Part of a small language model's weights.
Training: a variant of Muon for these matrices, 1064M tokens, 4059 steps.
MLP neurons of a small language model. Each row is named by its layer, matrix (gate and up: input weights) and neuron, and shows model dimensions 709-804. Each number is 200 + 20 x the weight over its row's rms, rounded and kept within 0 to 999. A neuron's up and down rows have the sign that makes its largest values positive.
A block is one neuron, or neurons of one layer that tend to fire together. After each block is what it responds to, as a language model described it from the Wikipedia text at the highest values.

L4.gate406,211,234,236,195,214,226,193,235,238,233,198,217,217,170,206,168,215,199,202,209,203,168,171,213,217,187,202,209,224,191,179,174,192,200,187,222,184,203,210,218,212,220,217,191,216,153,196,199,207,188,202,201,219,180,210,202,187,204,194,169,194,195,147,203,205,164,210,206,192,196,208,197,190,216,197,214,209,214,173,229,207,187,220,187,199,241,190,173,179,232,207,203,180,200,205,149
L4.up406,208,224,214,216,198,202,171,207,219,186,230,212,187,175,171,187,222,223,194,179,225,204,188,225,170,195,177,209,213,210,203,189,207,208,180,212,203,199,198,196,220,169,212,169,216,208,199,187,162,211,205,193,171,188,217,192,205,199,196,208,187,208,212,222,196,210,249,223,204,185,220,204,156,227,224,222,174,205,182,208,191,197,225,206,185,209,198,220,206,153,184,170,174,202,225,182
L4.gate1045,170,226,205,201,185,215,230,218,258,189,195,212,171,230,215,209,193,193,166,214,185,195,188,184,219,217,211,225,205,185,198,233,237,155,202,166,217,220,215,227,223,239,213,189,232,195,164,178,195,209,178,191,225,175,192,189,233,208,228,206,207,169,198,191,201,164,194,199,174,241,189,195,208,176,189,173,180,196,192,231,191,199,208,166,186,209,184,209,199,186,220,211,209,210,191,183
L4.up1045,187,197,222,210,224,161,240,206,240,195,213,231,203,191,222,200,163,167,208,154,208,182,207,206,190,208,175,211,177,190,212,206,184,232,203,200,187,243,187,234,181,215,211,203,221,177,191,199,243,216,185,208,200,219,222,201,140,202,198,179,211,257,215,189,191,152,180,202,241,190,158,190,167,185,188,200,228,202,185,236,219,226,219,206,195,206,199,181,191,194,219,207,217,184,196,224
L4.gate1380,179,193,186,222,186,203,194,195,192,209,186,198,196,191,196,246,206,168,189,168,184,201,179,225,192,184,173,192,202,201,205,206,146,180,220,233,203,212,187,165,188,198,199,173,195,208,170,214,166,204,201,187,176,162,191,183,191,192,202,177,198,225,217,232,185,204,214,174,213,217,205,231,221,196,203,200,185,202,190,211,208,201,248,235,193,218,197,211,199,188,216,197,181,213,181,190
L4.up1380,191,184,229,180,186,200,202,164,175,176,205,204,185,154,190,241,196,220,181,228,209,201,205,182,184,223,197,187,201,170,228,177,225,183,181,214,214,193,192,189,216,179,176,229,225,166,209,206,202,198,163,262,197,175,197,181,149,209,172,210,225,219,207,217,199,189,191,168,237,216,201,241,203,203,167,220,205,180,184,166,166,189,243,212,198,191,205,202,220,194,193,213,201,184,198,209
L4.gate2022,203,213,186,190,175,209,206,222,205,202,203,224,149,198,190,181,211,238,176,200,208,244,180,219,203,199,209,189,209,209,219,182,180,186,179,210,209,227,198,225,198,213,182,181,208,207,219,191,220,156,219,204,188,215,195,218,226,189,195,204,205,199,220,191,167,171,257,193,224,192,225,188,182,194,197,192,186,232,190,217,194,214,226,186,186,203,179,226,200,214,212,173,204,203,200,227
L4.up2022,169,174,220,218,207,224,189,229,186,220,189,213,209,206,190,164,212,172,189,180,196,211,200,200,201,211,189,219,196,194,193,171,201,179,167,207,228,193,210,160,203,206,199,210,229,200,174,194,191,202,194,189,211,196,223,201,188,200,197,210,196,203,189,192,201,186,199,207,241,186,168,217,175,183,182,180,204,191,205,209,197,155,203,184,207,179,207,191,190,206,190,168,202,165,235,184
L4.gate2097,232,199,192,195,189,211,216,209,171,211,185,211,229,178,214,190,193,190,176,220,177,167,197,200,207,159,199,226,224,207,224,178,159,197,202,223,196,198,176,188,202,211,202,196,208,183,182,209,167,216,179,196,218,210,198,167,156,188,182,169,201,212,193,173,192,186,176,198,211,214,202,188,196,182,167,223,166,221,167,202,194,200,225,215,208,193,197,196,177,201,208,215,175,188,165,212
L4.up2097,179,197,177,215,175,228,213,199,179,184,198,200,178,199,174,205,230,192,170,177,211,217,194,188,192,207,203,197,197,182,194,215,220,209,224,178,201,195,190,190,194,195,199,151,243,181,205,197,184,211,182,195,202,188,177,196,209,234,207,167,177,226,205,164,217,183,217,170,217,191,200,207,220,178,242,209,209,190,185,183,202,194,248,184,216,202,214,215,204,217,225,193,211,178,221,218
L4.gate2154,207,200,191,206,197,221,206,176,236,211,225,186,236,226,216,253,204,200,184,206,216,173,187,178,220,189,219,217,212,194,199,173,188,202,203,194,214,246,213,202,207,186,235,190,197,210,198,212,165,204,199,220,194,147,197,185,262,236,188,184,186,238,223,201,183,216,236,161,201,204,188,231,199,177,233,198,183,165,200,177,185,199,229,213,190,244,157,260,227,189,231,253,191,213,191,186
L4.up2154,197,199,185,208,193,187,181,211,195,204,190,197,197,178,180,206,216,214,200,236,140,194,177,193,191,199,200,196,225,187,194,207,219,199,172,170,167,211,167,234,202,229,213,201,198,244,190,178,228,180,186,196,194,206,172,167,146,213,212,216,193,201,197,217,214,197,221,219,193,207,197,192,204,193,187,219,189,193,207,218,219,204,175,177,195,191,197,219,208,196,182,175,219,197,244,237
L4.gate2392,157,215,209,198,192,179,256,194,212,214,203,192,199,206,178,182,224,215,234,198,221,229,168,219,195,225,205,242,192,220,208,197,179,233,176,191,181,180,198,210,251,233,193,194,204,199,201,186,164,199,215,194,183,193,215,189,170,218,206,181,182,190,214,195,196,229,223,212,198,210,217,163,194,193,224,213,193,219,207,170,219,193,157,203,188,162,207,182,168,195,224,237,208,196,205,203
L4.up2392,194,216,168,206,189,205,197,188,218,205,195,201,204,203,201,177,223,218,192,203,184,220,227,200,220,212,190,219,208,209,210,179,192,211,231,199,182,202,161,225,195,178,181,210,201,207,192,183,196,159,160,218,227,209,202,191,198,171,235,177,213,234,187,221,190,218,234,165,177,211,211,185,196,219,195,199,162,197,210,201,206,173,206,233,186,160,175,198,199,186,184,215,225,212,181,195
L4.gate2640,218,171,216,176,211,196,198,240,210,217,235,222,229,165,189,211,219,209,206,231,197,168,225,179,191,183,252,207,180,198,196,235,188,186,187,168,184,181,212,185,176,189,182,232,220,200,171,186,195,230,199,258,199,215,170,172,208,244,208,193,210,198,151,210,222,219,174,222,167,192,208,214,205,169,236,220,201,201,206,177,201,187,224,175,210,175,194,200,205,223,219,177,173,166,221,162
L4.up2640,192,204,177,184,176,201,175,231,198,214,178,206,198,217,220,187,207,199,229,185,208,210,210,173,236,232,198,237,205,200,204,236,233,201,191,188,230,187,198,209,190,160,223,222,187,192,227,160,196,223,163,171,246,199,201,225,203,201,226,188,173,207,220,209,204,180,210,215,198,199,209,222,198,210,229,203,159,214,172,207,218,224,224,181,198,200,197,197,230,224,196,226,218,182,181,170
Description: Decimal coordinate digits

L6.gate771,239,186,202,209,200,208,198,224,191,198,189,215,185,206,194,195,214,196,172,161,214,226,205,216,190,228,201,154,168,198,169,197,196,201,204,210,202,210,233,203,183,216,178,222,217,227,198,208,156,143,178,196,194,193,181,236,189,206,227,167,185,196,238,209,176,201,197,195,197,210,181,223,186,213,201,211,172,213,169,203,217,175,208,191,204,195,176,191,176,182,142,196,210,252,194,208
L6.up771,220,208,211,190,207,197,230,192,213,152,159,210,207,199,207,211,193,219,162,168,191,201,228,197,179,197,188,175,244,183,199,205,200,144,187,173,179,240,196,184,176,208,180,192,183,222,200,188,197,177,196,219,207,233,185,174,166,167,231,177,206,222,226,205,215,228,212,180,181,164,221,196,167,187,188,178,239,184,184,167,204,211,205,224,205,227,175,186,232,216,210,212,193,206,209,228
Description: Coordinate and number endings

L6.gate1834,220,217,193,212,210,202,250,204,187,185,210,213,173,178,217,204,179,202,204,201,205,205,182,210,217,216,188,195,213,175,152,187,223,225,205,204,192,220,189,192,217,182,222,220,199,223,188,182,219,185,207,175,203,191,205,192,219,172,170,207,217,193,206,191,198,207,175,215,261,191,234,220,206,214,210,231,220,202,190,228,168,203,173,130,192,198,195,222,193,237,177,195,173,183,194,208
L6.up1834,233,194,201,230,205,238,192,221,168,152,191,181,208,220,187,217,213,210,210,168,198,161,243,182,186,211,222,210,172,205,166,189,183,236,157,182,153,244,213,187,213,212,165,216,186,229,186,152,186,216,200,184,198,221,212,172,166,196,209,200,180,199,214,181,184,200,193,205,197,217,209,234,230,192,209,211,200,201,171,150,217,206,174,183,236,191,213,185,207,218,201,194,191,208,179,218
Description: Early pieces of names

L3.gate17,209,193,219,202,208,213,180,204,176,220,183,236,223,168,185,169,226,202,198,193,176,186,190,168,216,203,167,188,194,191,174,199,210,169,172,234,204,209,206,203,200,218,195,209,243,197,228,193,217,201,211,184,213,201,198,191,192,200,229,188,203,183,209,245,221,206,192,181,187,209,256,204,191,174,197,197,186,196,220,194,219,192,194,208,178,192,191,167,205,191,143,234,195,197,187,222
L3.up17,208,207,193,213,204,201,196,230,221,214,228,185,224,177,217,211,205,205,164,221,195,220,213,202,233,206,186,217,203,193,176,207,203,218,195,192,195,161,211,213,204,182,150,202,234,204,178,217,219,201,176,212,197,181,244,185,226,224,160,188,214,191,191,193,174,174,224,202,188,184,205,198,176,200,198,167,206,187,224,206,243,223,214,169,232,208,197,218,196,220,190,176,185,194,186,170
L3.gate1113,223,214,191,193,222,214,206,238,192,199,157,191,180,231,207,229,218,236,186,202,225,173,212,192,196,205,183,184,191,206,218,228,182,192,201,210,236,205,219,228,168,207,197,211,174,204,196,194,219,206,191,188,190,212,199,184,222,206,186,169,176,205,208,168,176,198,216,161,220,203,185,173,175,195,197,202,217,190,201,174,218,241,161,225,169,224,214,225,231,230,187,216,205,200,178,186
L3.up1113,207,172,162,205,231,231,166,236,210,237,181,206,195,204,199,212,213,215,199,185,196,188,192,187,201,221,212,182,165,209,219,210,200,197,205,212,213,167,250,216,203,251,219,186,201,189,183,202,214,202,238,224,192,205,199,209,171,225,177,167,180,198,204,209,170,205,207,190,224,225,231,192,205,205,208,208,195,191,190,202,208,189,218,200,207,203,187,195,184,237,241,202,239,209,185,229
L3.gate1173,208,153,210,238,194,180,194,218,192,207,190,205,171,173,245,192,186,234,233,191,220,232,203,164,201,181,212,175,192,167,179,173,216,214,209,186,166,235,187,198,214,201,219,227,200,171,235,193,179,224,209,178,217,225,208,192,229,200,183,192,179,190,219,214,209,197,238,201,208,204,211,179,193,180,234,200,198,192,192,180,221,178,204,198,193,187,194,221,220,211,211,206,214,198,186,226
L3.up1173,201,216,157,183,186,215,217,192,201,245,205,211,217,207,190,208,191,220,197,213,200,187,160,160,217,170,211,182,190,176,215,200,189,209,182,177,217,203,234,189,194,205,192,174,234,222,208,229,198,222,216,185,227,214,203,180,219,179,197,212,231,201,208,203,240,222,198,193,220,174,202,198,215,230,182,199,154,235,189,181,187,215,200,202,222,196,200,199,200,222,211,189,215,243,214,215
L3.gate1767,168,197,183,227,219,212,225,181,178,208,206,206,233,162,224,170,244,183,197,208,191,161,229,215,193,208,197,207,220,184,200,194,182,190,213,219,197,177,234,217,229,195,208,199,206,197,213,225,197,185,208,189,169,193,205,192,242,211,225,183,193,181,156,224,181,201,232,200,212,203,199,232,208,204,233,197,181,192,195,201,189,230,172,223,210,223,226,180,184,207,195,207,193,241,167,221
L3.up1767,239,198,178,212,243,212,232,172,204,191,214,206,212,160,185,204,209,216,185,241,171,202,184,203,195,219,230,189,184,175,187,178,198,173,199,229,193,180,221,191,244,202,198,184,188,198,231,206,169,216,183,197,176,226,204,228,196,204,205,211,215,229,184,215,187,244,214,151,189,193,218,239,152,213,192,180,186,173,184,189,163,197,220,217,212,184,191,169,170,195,189,237,216,220,182,216
L3.gate1815,186,172,210,209,209,196,205,195,148,220,220,190,190,199,178,229,201,214,230,203,204,217,209,187,212,196,204,202,191,204,209,190,224,198,215,185,159,242,187,185,213,187,194,184,175,215,197,205,212,186,201,214,242,191,223,192,192,174,230,191,220,196,168,176,185,213,213,200,218,242,178,199,206,213,243,181,205,194,232,164,214,180,208,222,210,195,184,180,251,208,200,197,202,206,207,208
L3.up1815,178,185,188,191,218,191,215,215,195,222,208,202,200,184,227,215,232,177,208,202,205,176,185,221,211,200,153,229,189,202,206,211,184,201,194,205,161,180,179,232,200,221,221,172,191,226,192,213,201,178,226,209,177,187,190,158,229,219,219,202,213,170,179,222,212,226,205,196,225,209,233,182,204,176,210,169,182,209,214,127,220,195,202,213,202,197,203,205,229,223,199,222,215,215,196,201
L3.gate2015,183,193,204,173,209,206,195,206,198,208,215,213,191,210,201,172,237,156,221,202,211,193,202,197,182,177,155,202,203,173,212,226,198,193,192,234,214,206,197,170,224,217,201,162,189,218,182,205,184,199,219,174,224,229,172,203,190,200,175,166,216,183,211,205,235,208,230,195,190,184,199,196,205,197,195,166,182,235,180,209,200,213,226,211,204,200,227,204,184,214,212,195,230,221,199,187
L3.up2015,174,208,198,219,218,200,174,225,215,197,206,202,180,196,214,208,197,203,198,265,181,196,164,181,166,207,179,213,225,160,182,199,219,213,192,258,204,221,191,214,185,215,210,185,162,194,190,208,224,209,217,195,196,210,196,227,193,204,225,211,183,210,253,192,210,223,187,193,193,176,227,220,179,204,210,199,213,214,214,209,173,236,218,198,222,206,187,213,137,211,206,190,196,173,194,182
L3.gate2282,182,183,198,163,193,175,206,215,220,215,223,162,221,169,163,202,182,184,239,175,221,190,169,208,188,215,213,232,209,183,209,189,233,207,208,196,202,186,190,190,164,231,206,212,197,214,202,201,198,157,191,191,239,166,240,206,190,226,124,197,183,191,143,224,177,203,214,221,227,227,189,181,200,185,203,189,209,181,192,165,206,188,195,190,198,169,213,239,204,205,219,208,185,217,194,193
L3.up2282,217,225,167,207,176,190,167,251,198,220,207,178,218,179,177,209,177,173,170,197,211,208,190,218,198,193,208,200,195,234,230,178,198,216,192,225,229,198,201,178,236,182,204,194,225,241,207,193,225,205,207,193,201,219,209,222,220,233,198,201,196,194,187,158,219,178,179,220,208,188,191,182,215,230,219,211,222,188,160,169,214,250,189,224,186,200,213,187,193,190,207,226,210,183,198,224
L3.gate2354,177,189,180,217,223,174,190,194,197,200,228,185,191,207,184,214,159,204,212,188,206,194,210,174,187,223,224,201,182,201,203,151,201,203,182,153,187,162,186,205,194,191,201,219,196,178,196,215,214,191,215,212,213,204,219,221,183,201,169,210,174,191,197,202,203,190,198,160,199,194,186,184,241,199,201,213,188,210,206,209,183,198,216,208,183,188,228,159,199,209,198,250,234,185,168,182
L3.up2354,225,221,187,206,187,190,207,174,193,193,225,198,190,192,229,163,202,201,207,211,186,166,216,199,173,204,212,187,175,183,212,202,185,227,169,214,216,210,205,186,191,208,179,159,203,230,198,200,243,180,213,189,207,200,219,202,199,191,184,199,207,195,198,204,215,179,189,214,224,201,189,220,197,227,209,203,230,215,190,196,184,214,186,185,185,227,203,176,197,206,209,218,213,221,200,205
Description: Early word-piece continuation

L4.gate142,261,220,164,187,216,183,224,193,217,212,198,219,188,172,203,190,211,215,220,199,197,196,176,180,212,232,174,214,201,200,202,185,196,200,202,218,181,207,234,206,153,197,203,227,204,208,186,207,171,164,195,218,214,173,162,212,224,199,211,199,194,200,186,208,203,223,163,185,219,189,238,194,205,182,176,185,215,202,193,143,189,223,203,235,214,180,180,203,181,152,207,210,183,196,189,191
L4.up142,176,232,186,226,197,185,197,196,232,185,213,203,222,189,184,228,189,172,221,194,208,227,190,197,194,196,190,157,220,194,216,193,192,202,177,217,210,168,197,212,208,202,180,172,199,192,203,214,146,197,202,211,204,215,203,203,212,210,208,216,242,203,185,183,171,164,228,208,171,215,193,184,170,209,204,200,166,191,209,210,171,216,192,164,233,211,163,244,228,248,229,214,209,188,203,204
L4.gate183,171,180,157,184,197,154,241,195,192,224,216,191,189,206,168,207,186,187,227,216,190,200,175,209,206,210,165,205,195,166,195,189,156,178,224,180,218,179,197,198,157,213,227,187,198,197,178,213,231,196,213,205,203,219,189,206,225,220,191,209,190,192,226,181,213,223,182,186,198,170,200,201,196,194,176,236,218,227,211,187,175,216,226,214,232,176,204,167,219,196,201,242,198,188,192,174
L4.up183,210,214,177,201,149,199,240,201,202,207,229,205,167,195,219,178,195,206,196,181,216,196,213,220,201,210,177,182,226,180,198,214,198,184,181,179,207,203,185,205,204,182,179,176,184,200,171,221,243,213,214,219,180,188,204,164,185,177,215,230,242,232,222,169,197,182,178,193,226,204,187,198,181,191,205,207,196,203,166,192,189,170,184,206,183,221,182,199,203,221,216,182,172,201,233,187
L4.gate613,241,202,217,235,157,204,164,215,177,185,169,179,220,204,169,203,226,178,184,207,217,184,199,190,229,179,206,217,202,206,149,219,187,207,213,184,153,200,224,228,219,196,183,182,176,204,214,209,195,202,208,211,237,189,231,199,191,208,206,224,164,185,216,167,235,180,209,209,201,207,200,254,208,210,178,203,204,197,159,225,211,199,168,208,196,196,184,206,206,199,199,225,201,183,203,246
L4.up613,193,229,182,193,199,230,190,219,184,226,173,219,170,200,194,211,199,155,221,203,191,195,190,206,226,212,195,199,206,206,186,212,234,193,194,188,206,205,172,187,178,212,195,198,189,191,189,199,188,204,195,183,176,179,188,183,189,242,185,200,177,187,222,253,223,173,206,219,185,179,210,166,209,198,187,218,174,218,187,226,218,175,223,206,202,204,200,222,202,224,191,173,208,214,206,187
L4.gate862,234,201,204,201,205,195,212,196,231,171,214,212,213,196,197,170,233,188,204,184,198,189,200,213,205,204,200,192,206,212,218,194,188,200,178,238,221,189,238,217,159,201,186,206,188,193,181,219,205,217,207,229,192,181,191,192,198,200,198,158,201,196,180,228,185,179,201,200,206,169,179,219,218,186,201,211,173,201,174,222,204,208,217,210,236,182,220,219,226,229,212,234,214,161,210,180
L4.up862,178,243,193,195,210,223,211,220,196,208,209,178,206,224,185,206,212,209,210,190,190,199,208,189,215,201,190,167,212,199,176,182,193,177,209,227,204,193,221,175,195,205,180,217,234,174,201,203,192,153,195,217,184,210,189,222,214,213,167,189,183,176,201,201,200,202,198,203,192,218,210,180,213,244,171,186,167,209,183,173,183,206,202,202,180,182,175,209,205,217,208,206,216,189,218,213
L4.gate1191,191,219,189,190,190,205,180,211,212,207,170,190,173,178,189,216,206,220,201,197,168,207,188,199,177,202,205,201,196,174,195,181,241,178,190,207,206,227,205,209,197,259,187,216,174,193,225,189,222,195,219,166,204,210,216,191,218,172,204,191,190,183,183,161,195,179,214,207,240,238,197,204,172,192,196,240,204,181,182,173,189,195,196,215,201,192,201,180,170,195,210,201,234,197,235,215
L4.up1191,189,213,196,207,182,204,205,222,201,185,183,204,197,181,188,213,212,206,191,216,198,175,209,190,201,217,219,187,217,215,253,198,199,175,209,220,195,212,181,185,215,230,181,202,175,192,164,156,193,230,260,177,175,190,179,191,226,212,214,231,174,177,184,157,205,205,208,197,190,190,231,179,205,174,232,177,174,191,181,193,170,211,184,247,213,189,199,166,168,178,207,171,173,195,188,193
L4.gate1265,208,210,224,220,176,182,194,213,190,203,180,200,169,195,179,209,199,216,232,186,186,210,178,191,195,221,194,186,248,210,196,212,178,208,240,166,227,180,149,232,177,217,194,168,192,198,197,168,187,207,229,236,216,203,197,219,189,213,226,196,219,179,171,217,170,189,182,171,192,162,205,219,217,185,230,187,168,183,199,197,200,200,214,222,174,224,210,206,194,231,180,169,210,202,206,228
L4.up1265,222,206,228,193,189,189,198,232,198,208,192,172,178,193,186,206,176,242,187,190,235,171,186,181,196,180,200,190,202,201,215,214,186,235,183,196,234,201,212,216,177,201,184,187,205,224,250,173,181,155,208,201,195,216,213,191,204,202,205,219,186,208,158,209,194,221,192,192,187,173,214,169,205,203,189,185,186,169,196,215,197,219,220,198,187,218,222,182,197,211,229,211,216,174,213,222
L4.gate1296,195,221,185,186,183,201,199,199,149,187,155,198,230,202,195,174,195,187,206,173,194,182,211,199,205,229,165,172,183,170,215,188,189,211,215,194,199,199,149,202,212,221,225,204,204,168,207,196,204,205,197,217,208,166,182,192,227,246,212,235,223,198,192,203,181,220,209,211,219,212,210,234,174,206,185,200,190,230,197,208,208,179,178,203,189,198,196,158,185,206,235,178,251,203,218,198
L4.up1296,176,158,167,171,216,187,156,231,166,170,173,208,226,187,183,198,196,172,192,189,201,226,202,205,185,212,201,205,208,177,211,193,200,211,216,193,226,197,176,199,220,213,217,209,220,167,193,205,181,193,219,205,218,200,212,196,178,219,204,223,212,188,214,156,185,195,202,205,194,209,174,185,211,179,214,222,208,186,207,195,190,183,211,232,214,188,195,171,168,191,249,194,245,203,178,204
L4.gate1944,216,218,213,214,206,200,187,212,195,206,183,230,210,155,185,207,200,244,168,181,237,150,215,172,186,179,209,211,233,196,211,184,223,190,214,196,196,235,187,250,226,224,225,203,171,216,222,156,206,167,208,195,212,200,186,196,198,181,196,209,204,206,197,221,227,220,177,233,214,219,228,209,171,209,194,196,190,172,189,233,187,186,220,213,203,170,218,215,228,215,199,211,221,196,198,227
L4.up1944,191,226,210,194,161,188,172,202,229,230,222,224,195,169,189,211,167,208,196,206,191,237,224,218,208,190,188,238,197,213,192,213,187,219,190,237,198,211,211,190,207,161,224,195,197,205,171,225,188,187,204,175,234,242,216,195,213,218,216,186,200,256,202,191,155,183,196,186,212,188,205,223,198,195,141,202,213,164,189,185,228,228,189,186,207,168,214,205,237,205,178,193,196,231,146,192
Description: Inner pieces of abbreviations and words